From a checkpoint of a small transformer trained on Wikipedia.
Size: width 256, 17.9M parameters.
Architecture: RMSNorm before each block, rotary positions, untied embeddings.
MLP neurons of a small language model. Each row is named by its layer, matrix (gate and up: input weights) and neuron, and shows model dimensions 128-223. Each number is 500 + 40 x the weight over its row's rms, rounded and kept within 0 to 999. Numbers have three digits each. A neuron's up and down rows have the sign that makes its largest values positive.
After each neuron's rows, "fires on" lists the tokens most often at its 100 highest values on Wikipedia text that the model never trained on. A number after a token or word is its count.

L11.gate666:481559598481559485425456484435522538498515437517492519494484497547452504462518492490520522516502478510513587494515536479476532464480498455463543479509483455405509568500509546563597529457497523403477527445473488519448526549509546466529487575507464485461467562511571460561493505497477558418
L11.up666:539499501454511517485515429539536639508519552505523401571472440495515460534474524559489520439520550526473497573490451538426450524449479466476516434426476475547496509554598542469521458498440519599452476533505474547605493539494484504550440425504540473538497542506508478545522518427446494498
fires on: "-" 36, " (" 32, "," 17

L8.gate361:493538517475503520508518411513513428445523447509440509542458436558510462493507491570485468559559472502457492448517528570526485509500562501542503526482473463485473492496499552515549476530522521492483481489491532423494504524476485416517515450477452479512552510522499467474521462454465514426
L8.up361:434439494505509559530543554505436444569587431422525496487503527519502458440471457475524484512492574504473454539532552529506542510522555470494541502472487472540501521481482568511566481530492527479528473562462564394548464425491467446524568471469503515440478458468526516542552506527471497537
fires on: "-" 61, "tal" 9

L8.gate36:462421555586489525456507472513490472463455457481578515509451491514538480543556454507576597446525485477437571515444526473525527498525509549458449472483448455450413544617464522548491526494500578507470496511519535529502553502570506471481508495510529515487537533488489445497550465464540449570
L8.up36:393521494603512530553507564552504504489467571462476489514513555522469479372571530534442499590503522476558446496435483481516465467457499451539513472501463483540494553473508480519499494477431510514535467558495460593457497459451541560572513541444506467492475488501558526541472455532497500522
fires on: "-" 39, "er" 11, "R" 7, "uff" 6, "har" 4, " Top" 4

L14.gate84:449513510447487479513454493498523453499504488460530484480482522453521564562570557495560520510459461472480546530476525514481414541435511477471504507430495513514536580415554480444454508492470508481521526473534442544501537464503459541416514564481515572496508423572530523530435505472555440474
L14.up84:486510519450584446497636504483529537476545494538546542473498479532433483465534377556546450487478446481459488418479490502536510519536498516526519552523509445428531470443499499493425499533503569459563510526545484502526434489449531547550503510543497510500509547491510508518565506497510480498
fires on: "1" 57, " (" 18, "–" 12

L14.gate203:471454547478502486507463496444439487516490546466522479516542460519520522511477505442548513523572559554466442499488494426462474516499526510443526473463464505427516508440522494491504394526440545509556475499517471418471416475541488459403468440496508563492507529548570487532447444561521507515
L14.up203:543498565460459451466465501409528529428531486450511593572558532587493467617489544457509451522536559479478549533526469426547495494521490459513505510511455501481530490462552487516552457521472492477511443499544452443540427464496470484462458539434469461435515460511548462501505528494508496515
fires on: " |" 34, " The" 21, " the" 20, " as" 7, "The" 6, " a" 5

L14.gate618:517557573479500466449461466533496515531429538534515547539536524539525506545564506486485493517472545507463495507440558438458467406484486567468556549431512531444441532489504526511575481513481475517503535565553535439561463487470506541530450416533530548555495469475473454468537501447531448537
L14.up618:462547559559495498478455489469488488502493484462502514487521450494503448572475546479554504496514504516479470521495490474432475471548503557459479537483544433467487529446482467440548470481501483530562480449537494475587486444460575522447518467549510478432519466533467444417458462504559568441
fires on: "==" 44, " ==" 10, " W" 6, " Daily" 4

L10.gate686:494420425427479468471566481509501535502533489523549546483530469507453481517550497504517487561522470488543501513564450515477446513521489517478505522447495435514481531515507466551516566488539439439480560542534484497588510507460455455582474477505548504491525434513436430458479492510535481486
L10.up686:489518485528426519518497449496496531544586483494425511460536484544458481414490493502537490479448468461493480525479464479455500479404455470538468461491461505526428439454440455526378521529468536501511453549453492583484479440535578495490505552571585474554523568468540536534532512477577508558
fires on: "," 38, " and" 14, " in" 7, " across" 5, "-" 5, " to" 4

L11.gate6:529464529554515574567497434554530476532447527475494494538546519548522482452452422469467433510496420518516466529554458512508458545540490473502546495476509549587532481486546453478591450478502556467525541451491549487525535477527468518484437530483546497510464507551515548459534487487493459509
L11.up6:484513525508475528489541446582536492497509508554496439550465527570432516503527509423518531600540467534511484468505517513470523475488540437488563505470592497563458521398447505475451533538560491476517488552532518556569485463500449551531482472493545504514551547467465498474488450510458522482
fires on: " (" 51, " " 10, "w" 5

L11.gate494:482528555530540496579525477526515463495566467523464477454470510461575506572510530555484482513538491530524494476502503458504506481445463449502583451513540458614471556523518550515566492484572507479414526443489548485510479476539534434485517512457559537434544448461495459438447423485548467513
L11.up494:507453536569390445535482549457458495505537527515470518500429422493519496530502521505521467502419443544557472507524468512503470522477553441535547398550523534551528474474482535518525466535454565510488473496534507430558557463497513495534507513528494482497456548503475512503540405535449484547
fires on: " in" 32, " for" 15, " of" 12, "\n" 10, "-" 10

L11.gate220:525438459533472443441427448533516451495471537471479555492557507475473512576556424461509500496474511468568435433542556417525474497459495512542498463510541535524569476456529492472577525549434498444551483564537511494451468500479425502541472526566466518486471448485487522526476440477504447486
L11.up220:556464571564510497534551508503571463523460501458441513509587483573529540533561504455493536609502493496542512528501533522466503507529423521462459514533569506541523446442472528507536507458497441510543496574549558497552518538466476476578492485458453501497490451500501559553497561577491494501
fires on: "1" 34, "9" 32, "3" 11, " " 4, "8" 4

L14.gate429:471532570522477464500522446459470500462523481512427444547455519533532518473504539475444475526481515531559526533586496483517492508503577448541539520538463492508535447449506549579469504459456484501511455464499535535544523472420523502443475481558492553523626532574502542503577542511565499519
L14.up429:516509527494496437439536451536424429505519452538511496532515505522561487480486482477496488544496543520487495494568533478497522456523562496523403543538468478497492459559486467541531509477474390453508532464481537506435581537498520543469451535559461495397557484530521490573473466545507479598
fires on: "." 45, "1" 15, "," 13, "2" 11, "8" 5, "3" 4

L6.gate653:532504499475529483466536576467454544464529534488508519442440423472545544438497516449493477508528437538458530511518499503460436463535431453526500487504434466569513456506535543489500529493497597521444447410492441486509499445511542492479488436559518484511500504495519483476472586479517527541
L6.up653:523543448518434493523551535482531558438481566532512497440460496515567500455477520478509442474497458553515525446420414527478466544480431458487515489470482488431477505523496529445501505545526580490491453464432519561504454460499464473478499524502530461432526421597490468540508479508403505509
fires on: "s" 64, "ines" 4

L13.gate194:509491489427558475430461469495498530428534430447429479562558519469438504507502514511503562464437473503482572512552562474437481464549516498516434539489401466503491475564490529443530501465567462508437432517502582466470499460443472516472489447461475502507470445444462445418557465512454459529
L13.up194:543427432501525503468465479473457497464479526473476590460501549541451537438400480490500543477489523495459509481475512467523528483483487438491572488498529495492487543501476445521538507484458562572522537579479495467547480461644448532406509529500506431480554531478528526581460501514448542484
fires on: " to" 78, " can" 4, " could" 4

L13.gate55:539483522451499468511437482489382527459495524541551467427529543466470450501538497458448501540482493445364516535520506541493533516530495497488529470573477454463487420540507531468585493467486544474565507509574542475462456447474454526543541522533467514492552510460484438500483499437489463514
L13.up55:439423482500472492497546534547562452532427488512436488531486538540454446467541486527534499463515500465501486546425532453432474458496439521469490498536482517531600509477481497479507518486440573539498454579502446394458592550492545514512551524505527480499443476481520535575497542505497482524
fires on: "2" 86, "0" 8, " " 6

L10.gate210:481557544400553447475479465511533526491482467529504528514449398555517429477473440411477437523505476513553508490532599487481512462505501490469528523476531397456533552508454488485536462404528479427573473477523508544522565453467434495514496520534512467447559484501480525536467532495510474518
L10.up210:434498486536492510506511508482601493472520527535474464500513508530498511443502482539464522420546538552472466500537541475504502573551474546479487477471474482594505532505513472457501497554450442503593502507428494499531499493509561544574493404501470520444484530554471421471523497519530497493
fires on: " he" 18, " was" 16, " is" 16, "," 9, " He" 7, " (" 5

L6.gate2:516561465500499518424474503508463495535557487470483461588542467552495530570528475519536463554461439485524621565553514453497468518533519480526529464463452451467480488509509529406485549496486461513529504589498521527515504488484480426473456498516481509454515565489459482532549510530487531555
L6.up2:427488508458498490531502502490497526526464483450514549501459476521483507449462480528501467537516550500590511550477508536469508526458532509494567509471381498537474466530434464417555508507553523507474508520422505472530439434464493593485484472472462499444508511485490502512474517500496546497
fires on: " by" 16, "-" 14, " re" 12, " to" 12, " there" 8, " for" 6

L6.gate339:552446564534467425470483518495441518516566550555525490447561569476494547555535541478501461476522518534539513504452559557478466525476476464538454513412497504528543526519540365567535513469479494460513541464557499492474448406490530469553462455517487513490490474492538491497538491446536476512
L6.up339:498541466431545543482566531517459463494533489511479573473479495539498554483501504533531477579446483459491528453505500418455468546499495525550561514575474543513511553495545561503507531509510478507526529433459568480415446488460576496563515492535500549471456523511490453504485511467460455510
fires on: "0" 29, "1" 12, "2" 12, "tic" 8, "c" 7, "tra" 4

L14.gate222:478451550489470442563475433485437544436565467543509471476419471478444499502502466531569496469442590506487481510544530463433532492423497456514513506490423430456556488436518442527574550483477419464429445498536460499500494534431587500537559452523507504569493455506475539481510503437508513507
L14.up222:548489416453493503445540480502437489512469639511533495442510510462521502462528523483428442500512528539424485561521534423479523560538499482557534558459527510560475469468463460517516522466477484504485514499528531548446582499509480480550539488531514521480533547500527519538532466482560502500
fires on: "." 61, "lus" 8, "ium" 5, "2" 4

L8.gate495:484560549450546503575573558467494497526536501453550422542525550516531493475433505543488506464486520466551516485546594489523504487429463522492450459516479480532482518516544472488516575531566481469528501486486509515502490491438489433434536500427463485498507587460486533527489474521459496477
L8.up495:618484468542521511488514453521512514524524470456468521471510471508504491495505603582512538545480596490488548529470526513445436499488486524451434548462423532403528451533476555519601476491399538526535478473503536508507493479499537529492490515568421481494508471456483498540521518458578523485
fires on: "," 32, "." 20, "s" 7, "2" 6, " " 4

L11.gate314:463451510449530515502494487432500502447424460494591506462497424497586424508542432471568501570485460477530459471561577488460495566490513543469461489480548441426576515525467475519474539466526559522570505526543562532568491521472448440510491540470424457469538472458542480533537514526521504614
L11.up314:530462503495547473479518492495502519524504454490568511570491452491451454470437500469549475434517515550534480497515528513536493498491466496468536526550440494523487489494446467485500454470451447512466466528540572513472504539454560534538527495411463528552569582527444414479466522451576540503
fires on: "'" 15, " was" 13, " I" 9, " were" 8, " is" 5, "I" 4

L11.gate163:462432460502532505523431477536500551509527553511487441520485483428457505505563557483460493496565526444442503508501500500488500489501486539493491532429522516486469602436396400549473481500408590501463568457521431452534503550511500523482475514484456509524500491484514515628491443524520463537
L11.up163:509454496556481462456491544495540543520471544486465538509512417478527478559442470563530450534461479495478509363473436463551542499591585582488515560498506502521506511499474524475514537454540576476502573470536419467538531484507523459520471510506501486523544458469514545523515483506545473485
fires on: "-" 26, "1" 13, "ed" 7, " Peter" 6

L2.gate505:475490480435445496491550481465517552456462538566496515512484491476445475424547512476550415486477426437532540466474547547513468488574475475521499499532560475609509489516467527521486468442472565508416487423538484521479543506518568503545448518401580563525426526482459486470544510522478494500
L2.up505:495463475456442542463527551509477469461443489509504546473588474463531524516458607443519445478498499486470450458467436532511556568498513383521544515592504492496529525489476475587458491548489537518461460444547516544493396527448534529537476513550454496511546493533536515555520560546431486429
fires on: "s" 37, "ed" 21, "d" 18

L2.gate474:436449495472470486500540472498516514437522487505476512543454407452535513457518496465507512528436498480494469512467363567535496479524523402547543506490445447517497511412499522506482529429506551485447486431524525486496476546520454452601417551508514515461394479521488501513505435486503477501
L2.up474:524467462504489566517548502580478541547541539517482507455465484535480471632499478462409584530456547510451442522542421479512477497401490503464515434494506435479552455459464495471443559518378502485510492520532503448525568527539527520520523557467454493496476445472574528567409446442435482564
fires on: " October" 23, " November" 20, " December" 17, " week" 8, " days" 7, "day" 6

L11.gate430:448536506487504402481420495473487556453544569511482422472463511504479481491472493492513481518504452485487503579522465566473513469454503489536505450506437470492442479506494470453533483471569495508507514536535440386495475454518486578526508516478478479572544508512519479505478423508542416548
L11.up430:496466554552528551550570550525529421466468552509506561481470522578468517502506460501494531494564477441506461524544521433526611514487486535448501460527507475517483498516542473445472419528501507502454470503552469426557562584489431427486589503449534472506448503438483509451513473449510554577
fires on: "2" 84, "0" 7

L14.gate428:505523481489463489488504471511463551487507511484533500507496519536500488554459538519567476541541432525525539507533569463446465465592562486512580550525471491592472510587494493475482514430488488550505543522553520499538565535474480486570438476481530508503495541474502550463519587528478457535
L14.up428:495490574525486506483478462466497498482541541531516500473533520531460480439455520481488530494550468534579463519506512479445471396499526476478521526507552455419409426458490494508459523500460411486446437604504598525488413521565445468508487499478447513486476560509555471441526490505502547509
fires on: " |" 36, "|" 7, " and" 6, "," 6, " from" 6, " to" 6

L2.gate345:420496551567520468531496588532459556496532534450481470504535486528476492501515527465562477517513501430424491497435563528544501500516413513471552435513479496393467510499493509427569511588487474501464486537483514504492491517495442512511593470496510512522447517478463464501509491542494566506
L2.up345:456500568478546491561421566539479576528585531471528445562481536549488517503586448409545490578493570440459494492431535468443521522515449486495565422498514466424502519508468474438562507507497520496392476502480528492472524553475453513495555512532497487529453514510482430508482501533560538464
fires on: "-" 70, "×" 13, " sentence" 5, "_" 4

L8.gate57:508446529463516451527485460521508567469533484473484555490477491525491486431446471445459536440513498515462481491446513486464510503500485491526536493491494418561485475530499471505482473553431501530501497487532500556420428484544477457553495504567520613520498504572444463523500460474528546566
L8.up57:511546543521473504507535476567514548502506461549439502548493497511493487428444460483469534465505529456532465571543490540473487448404495445523503504485580486553525511510500539496431524586535475477430464478502448513446488533513456496505501583455545548491483505481502485532521527442540457517
fires on: "2" 25, "4" 15, "5" 15, "0" 6, " " 6

L6.gate40:465540514464480486583465490498557525582500463493484495518547553478512479517513477459501511503461556556479456543460584457505485472534481534459517470553479517400466504478532508481517510402447503505508440561447461510504542451501563523542465502505489477507475467468544591511421516444490479477
L6.up40:539532506477424451553543475524537458491516477473520482484505566486494532527529480534494526522550444509524497532452517377472436484530458457536512489502448520546495455512405465445486472516468479541457493524433526543557492412457521490469540484561581574479496529469478502492396524456486463477
fires on: "s" 27, "-" 14, "–" 9, " when" 8, " the" 7, "re" 5

L7.gate133:512529465445477494488542464544506570454544514508528541517474432548489457500512530551482503567487478519546509462536563466505468584466541524588372506559581418555508509506449553490474487500539515514553450453448504475508493540559446519472513489492480500492479555493509473471468510463510597533
L7.up133:469488455472463500528451471526463501547479526472527514529416499463470496465475467546506486558515581501506549545504569531503514470492485515541466545490508478411459444613577540554571530503553495573522451456495520455515522480457575567465484510527498491469524437469483572487448397466475484463
fires on: "s" 46, " and" 9, "w" 4

L10.gate689:564483487478565555447468527479469519473561495481519444473529410496525481538478468482526433560486543520501501560542470490504459454418489406480521603512485505458517510488532482475536487472486461501460507568520484483486505513511430495552480613481452523460417451512464452547483458503511524487
L10.up689:428480412444470438569512528520475522516520461467457532555497466500446498439530529513526481509521435541558394495477571490502485522513535499499488479510592535511570545525532441481443482476542462478543509518471566541589508486440573485527554503462515532480484449571512471538508460475485487529
fires on: "s" 33, "-" 11, " |" 10, " /" 4, ":" 4

L3.gate505:508443471524446401472506472467448517487466512564539510509526456430523502430567517533511461546496445493522526471486527524522452533576543493480594478497563547536524523478440481493457477472540523541502483496446489544529451459547453395490518507450535527469484501489511499500568479526474484576
L3.up505:444488539480474494497524492535512568493467473587534488534493481502503465580505550580497510548535521489584522550474538575506438525590527466524518399447447544499492473480545419493497518507491552453542496480501511570561437472495465439485619567574516453505507444573498475505551526482527460449
fires on: " with" 32, " has" 18, "ed" 6, " consist" 5, " contains" 4

L9.gate116:467573607501464545616497484500472482447532479553543537546481571578528587535503568462443532532443463510486514538511561425508490484483518524535535531560497427442443536487533435468553494422510556479495476536539558467555495438521455470466510478477489565489523507504466450555450522481606539449
L9.up116:525572517441517470513460554481439483475551568525519571487558452555462513496471562549496494544467515478491497597497537482530522483542436531500488546549485439498425567541508532552569479486517532570491501512572485490529469503509559518554524417501538488450546533463466472496495427470533514484
fires on: "==" 69, " ==" 31

L10.gate279:551530490494485466511472459506489523527507485506494491555536564498527497462534516489577492524479535474542466433544573537535489548524529550481529533539545525545576475484458544540462527507499548566478571461447428522529479485405483543499471548515491532435474536471452441480441534506574461475
L10.up279:471516500514546520538471515504446526517495567469532500512585478445476498455451442495528501546482528466552495481504488477467495552527481508574514551540523505501497535435514461472521519445508526541482479496483507538490578529478485487519450501520514476535568496515517475508481479495592488493
fires on: " the" 34, "–" 9, "-" 8, " The" 6, "," 5, " " 5

L2.gate430:520519474455429463492550540483497552464521476442530508481517510417462535428517503431476497477414494508419475425436502450451474423541466448415468574499523469549507505536469557563528528444478510603507493505480539519467420467521411479497553471470554505532471539490439557500518433532501560528
L2.up430:459487495470539548494558522393478438388482461479529542496582513455535528498470558540534480565446519506545524543504501465406554541476504465417549476486455490468480500453526488502494504444516554545534553378480584430535518513460465516518526439549506440445500489460543556529497466452507452526
fires on: "s" 25, "ing" 21, " to" 9, "ly" 8, " on" 7, " called" 6

L13.gate255:436502441512519496424523471528485506577461512404567587529499497485499591489562483512506464503392511527455422403428505486456542435512528479518503451453475549509510458425455453515545422442451523512510486563497522481509453471538516488441441439526476525462492488458473540469486502472547492483
L13.up255:468513543517475476509451595489554485456518521455512474545549488542492525447493524523493441460488475493524480469566471508457431557539459491530488512476521506514553478436497451476526550477417549501541505474529453486448569454492501482442466549499440563478522479476547529500465554556559508508
fires on: "s" 33, "'" 12, " a" 8, " his" 6, " the" 5, "==" 5

L9.gate561:517456553495559494504553509547536428529547417424515509567484481481551445471489495456577517497554439454428519491495559543552420461513535565496485469511507473555575580531466463484511572518562518408584419456477507521463522467504525526488494493508414567480486509505505491568488526497541490531
L9.up561:589483572462469460488522500464531440451502469520491438517532481433503521480530491591414529502528470410551454551517631509501525567461483565469531471459527461462489516478511507556473446586403513491500505521492504561494557470475498515484504453559479496478497507531512466490506551461413489479
fires on: "," 54, " in" 11, " (" 8, " was" 5, " had" 4, " has" 4

L13.gate199:495512517410398494565510464537536472491481552482541488504531477514497515482459477431478438564537543573432574442540494560517467440476530517485552523593468521554496540526491451496533522504473478550477546524483470470513600486541474511444463469534487504538481458478518528498515522465499463513
L13.up199:528482503457517522548410461555471489479577534466520527444500523539469509505487521438433536433505472516471553526497523546453480500488527500495534447526512499492485539477407417376521474485507506483518513460481507505469477468470441496582512486546490500523608582489489487509542455495412557484
fires on: " " 100

L14.gate251:503454554460506499480529515574402461522548418534523533473548472445427489520476473494455518505454502500495497494485504463496462554555554455529433497533542417467444524457481544460515470523491442501517536495484565494502541454502513507472502544503506514457530412558479450490445497582522499463
L14.up251:538467500481416519531514540517489503467536499499515490439373520480536474455494556509442425472522513586528540488524482487507532546413578443564500510616473519499506522463541499559509529506451490505502476584455438483489418509452496515485489511456448487446478503460532512552560533539496479533
fires on: "-" 30, "1" 16, "5" 7, "0" 6, "age" 4, "3" 4

L13.gate438:462523552488451451551495478545507508452533491495505467541531569543497494423511495489536525567479452412508468457498546562551516548478475489438506541545485441426456481512490552491524520536515493516508526462468558464494493449494468485526561457555527575543525530453489508444543480444580446515
L13.up438:413494473576465482540514505526409486470488583488513489540426513451443459433539489468512534506495510508536481578506510543563516453500444452545574491457494531552497525424510524416491539483493510511476560534509531475549449510494522468491532461490465510484553548564571462461490509519511484460
fires on: "-" 79, "." 4, "+" 4

L13.gate674:446477504514458475484393455503581448542530602451551524467518488558481468477499473471539455548511457511447576488484503464506494496443479527482528454530493472562501422477514437538502493530500506487527507490511497523469475555515488517473546580401521491528482400495437442561473491544506516485
L13.up674:492520500533442476464546533490517474466486501565467504461470516558542484544631517468477580574528511532482521487561563436492436517423500510537472515510558475490527444517547485520519507520519484531556517464462493471487488512415514541484517482465441486543517496497474501474562492537446477517
fires on: "R" 20, "S" 17, "C" 13, "9" 11, "1" 6, "2" 6

L7.gate262:521567516479481514486478505489450526455505520532490500526476526524505454424486514463452478486552509484549467516511467456531413455498517489491434506477469428534564488498550531509517469525465479473523451492512506519434425485497440493491487545508477573546506505505567550506487555555543367447
L7.up262:463487415550519553533508544545494475499508406428451443506398509423516484541521470517452495526478493482538493565535533524533465497492447462549494485515497509556518561435508452541450483503449506499490510552551520478492493549594448463530474508490522463527479459496468476515548503449462511471
fires on: " in" 29, " of" 28, ":" 16, " from" 12, "ab" 6

L13.gate252:529460479488512548453470477471471569607515449460551475516429514538526472538442501484496511446562470507483593458435463497482525490477540513493543543457484469501489497428525482492496546536478490428521480488563484445507466469485490473469544517456532506548495510473454474485491458565534540510
L13.up252:468552521544528569527520535446476516492552509529521576489521563502487407565506475481562608488493483521528493462533508431496443513554512526567537428474527479391544443543513494450496539488489433491473528418525516500481452519465498494471520534511549447540602494481463459514457526539518526435
fires on: "2" 49, "9" 16, "0" 14

L14.gate507:495534501482480546502574396503498489484524436589501434530552446527502475425485552564442458544483386454561536521497532554506512491518465548548458420462527526456521486547539503514474492480541477581526493557461487462495526460590514544509555440525598528511502569488472468553477564490557517464
L14.up507:461563483561574514503537501576491555456554482529506502541486521526442523571499546547469428585509486526523573529507445540493515428519552524496456560512498497539453458538595526509548528527552460505450480463478510448480579439446553575453495520597528520437531509512528476535471423484544547497
fires on: " and" 37, " for" 9, "," 9, " of" 9

L14.gate162:506520473486489490522560514526457514444564546498537440511473470539493526506481495497610512460464561514469455535503538492490509534459491551521523527468526474495486577518507512486458580498500484539462503482528444538523522458497465555542494535451541488518489507522465536429470447456523472538
L14.up162:511439508495514530498568511388492550561507423494485483505570487523534522441566513462494504555543479529443535438500531447467487445481473534545540429520467516491507527567534548489486463459480504506476450466553522522496449533546497514567490542478454427479522486485525474517525543417480495459
fires on: "\n" 56, "2" 5

L8.gate308:543492539421500498498494493465484506526593526479473506523442517493481412538496524570500466535492551516539462484471564595486498512474512532582502510540410393488533467597553571482523529502492494508500505465558564458500559469490509477530482468420504440468388519458501482534518520507523509504
L8.up308:525506472454481460509519536513474541484431487453425508491540499468481483451412526555540445528515464473523486553511545491548455530516561465494533477548492523480502534482484438469464477460453574509500503534490504493528534509428552531471522465511470506557552483570521509529535452464494487515
fires on: "born" 24, ":" 17, "\n" 13, "b" 7, "-" 5, "age" 4

L8.gate639:475562564514514480455531491476571538490568447516531506510544470402515508471532538513482560495439482471487431571491473495460481518506442485436455464545493522507517507426486513630541465469399556533463498472433497500498560445567490561507516531541505541529519551487590513566501504488462494498
L8.up639:519503475491474451499425483486539476505506513538511510482502527591485477506577547471443430540528479506546535464508496514462487425484425488529548511517457560532482498436482462557534553491505514463532487500515506455505489521512481495563580533508559539502439438500545547465438484425539449542
fires on: " the" 39, " as" 11, " after" 10, " that" 10, " when" 5, "," 4

L8.gate585:476429510475532502470518533437424519473443506521490522486502498568526528608525548501498469523518525517468511513427518512481501536522500411433499493502447526522550485450487566526491468546542578504525506462460428501463450526490448476498471504473406481506521495533517612466559500460509458526
L8.up585:501475518467534595509481535474441519491512475558518489556478447518587485542522457521497560437529524469507475495473457537508543542501504588541486524575508480545509476488482502479491474488485523529568511482414451469539454440526448464530487463473502481475512480470491526557498481486485528581
fires on: ":" 50, "sh" 8, "\n" 7, "sha" 5

L7.gate438:551514435567489488530480500514502465482516550515410491515550493530461482565507536541488543502476511518529486519527542371480493503486444498547525527498513486504449608535454538513521382592484492528505501462578476558546464562436532537467531473613409546472450521543574476583498486516476447547
L7.up438:475478487450502510518494528539552517486518510483454504513429525515557551468525481463437454559496536504479416524515478431517574414457517403427497521556509557551498483527461581465476512540478466471503491490527436459544485481532507567485500529481442413565491544536519481542456530440483504508
fires on: "'" 17, "e" 10, " Le" 10, "il" 8, " du" 5

L6.gate701:503494447548480610503514522487520517445539434517467528452501498555509453444522463517477483467547501479527515529498516499513527489473434523477413525476495373481581533456502571520459505523445504514459448480521495576530509455496492539519524484494542561522566564503516495456494477480436402461
L6.up701:467547412510496501501437533463438492525507495502466535489505477527529512490457603519543521494548420574453472567463513461477487495462584491491493501467424486522475557468503529484533566534430467485475457462539488509503536507495426471498473483535461491411439466549466503534451501503541513451
fires on: " of" 23, " that" 16, " when" 13, " in" 12, " on" 10, " than" 8

L14.gate139:523479484461443550441530490530448495498498411465530466448481422469458480513421504474539532455466515470496430475431537472491460490483564463511472482543537540469448516526519520491537443511492501458414504554493473445487475431471502536520431458454528531473506449597487430555573465505485451548
L14.up139:498395549482512518536544529553439481458501543399543552505555501509477483405483500495535441515497507504463459474456518580513480437466474525505471438513467485481475444565513503510480536469432473548518474452538481498497521574474555588455524491488442509479462437514569503506553479491472510530
fires on: "0" 17, "8" 10, "6" 10, " first" 9, "7" 8, "5" 7

L11.gate531:545494401477513472532548407476495501470512435490421464513520476523519520486527467431403538510512531516472536470494493489505424572423499511551473520509503466491490542552498570504527560537538497483474478479464588520609461484514447483537491487535491468453497488455525463465500438544524484512
L11.up531:497483490522557504532451525509468442520453552422437517528502499518467556512492536523522531500480462447484475602532511480495465520587501519482521491434467455481522508496557521548484503465537496503516477501474562474547484564512420444483451523583530399434535449512572527511465490479500525465
fires on: " to" 27, " has" 12, " help" 7, " can" 7, " had" 6

L14.gate499:477509541474503511454538536463478528495522489489484490498486474565487522468526499507528426438533475411482513555496514485463485521461476527517470436514504479583468558598539528446433429468500579574440410485521489429509532487523572492573493538380505449417577514460479466513456435487496524500
L14.up499:529480461489450474486476556430423546462521501560470509497478490521558569507501465454516487542475459502464486498502519510458558540530524509582495438504475509491474490470443489475492421522479483385532541548453531452484451537557517537554443494463478424462561492473530548507524471477512490541
fires on: " |" 81, "\n" 6, ";" 4

L10.gate508:541533410430526564534507513463552543486543419485468511560570557518527454514446498489487528516477474521567538533466466480482540465454435484522495538500422536519493491462549427499521427554584420465528455491485466508509511480511497489437499564529468571510509507510413503482572535569525489489
L10.up508:527514500596554540508460550528513513516470491473470461448597473491448445536497504532512532520496532493543566431450511552483474409510469483569521548497485475477538502542517489484508567565501439464549579504544451521537516472499460562489441545474446517545497520538538510482519525551530503504
fires on: "s" 34, " he" 15, "i" 6

L9.gate622:493518462545564481527531472498473484558499518509523434464458376543531529450502475449492495585504512518524504481501510505565492497541555497455445508563491531492485523501523490488458490434470509468504518511590469502431458430546454604428451418457570529484546525553461532503505450481514506526
L9.up622:484469592570480461446418483538498458483542532537556522538468520532455499555515491421458440556520587466490487452513534512473528497562532583511503471530532498501482506463522552466503461491426509463459510499509528479499537562485480459460433498501430507553528534427534596494488543498436542451
fires on: " of" 18, " All" 12, " the" 12, "The" 7, " S" 7, " over" 7

L2.gate202:445545538520491474451471397456454498443490502520505564496537455558520513492533461461476448540519515505507499519525441602469544431558557474483470514441511475588488456475495520484470526549459463471410520460553554597496453464508529480561521468516524491506439636572453516461541491545514486538
L2.up202:477468484585528511436493476519475514439481530540527544429533494548474522467493493518498489429512458544517484512472489538471490542461493537543590512418586454515467478538405529582459528538540428516455462483511543516494498454502558418492433512544544520481481452530409505526494471501525528471
fires on: "1" 63, "2" 35

L8.gate277:441522540456581507453464429481570459479565498445529561472478477496508425443500519510529518519481492464486509525517558508447517483462461440558499479480505493504625536534513491465517556539511529492460494434536547554492526475482534510565458462514549453488591575471514494449473498469560484551
L8.up277:522400487504468533558461459515556429485453536501476571445534515499504527538477443542451467530471507528445547495519465514469457451535434517489530621446496526548509535551443530556492475497503503467481485490516464443488454533476568427500507522482560484496402457576537502451515514526515506500
fires on: " " 78, "2" 16, "1" 6

L8.gate226:526518502513500564481558547513482455479428519534516451506521416531519439522529493510443502444460472508490511497512532522408479482484527548462489507511485558536446449460449547499548468459417518463529510534480423548491472548487477539579463538534499471442539539518482514533584483508555437498
L8.up226:459517509554473541500561514524503451540566539538555547505517432500484490498426473461543507562527477528508442487478416481497488517544445453529502468438434517602486418533500482461517497477453456498518517458532532513579552469500521449480470511513516467543488579542542471500467509536486449531
fires on: "s" 38, "d" 8, "ers" 8, "ie" 5, "Ja" 4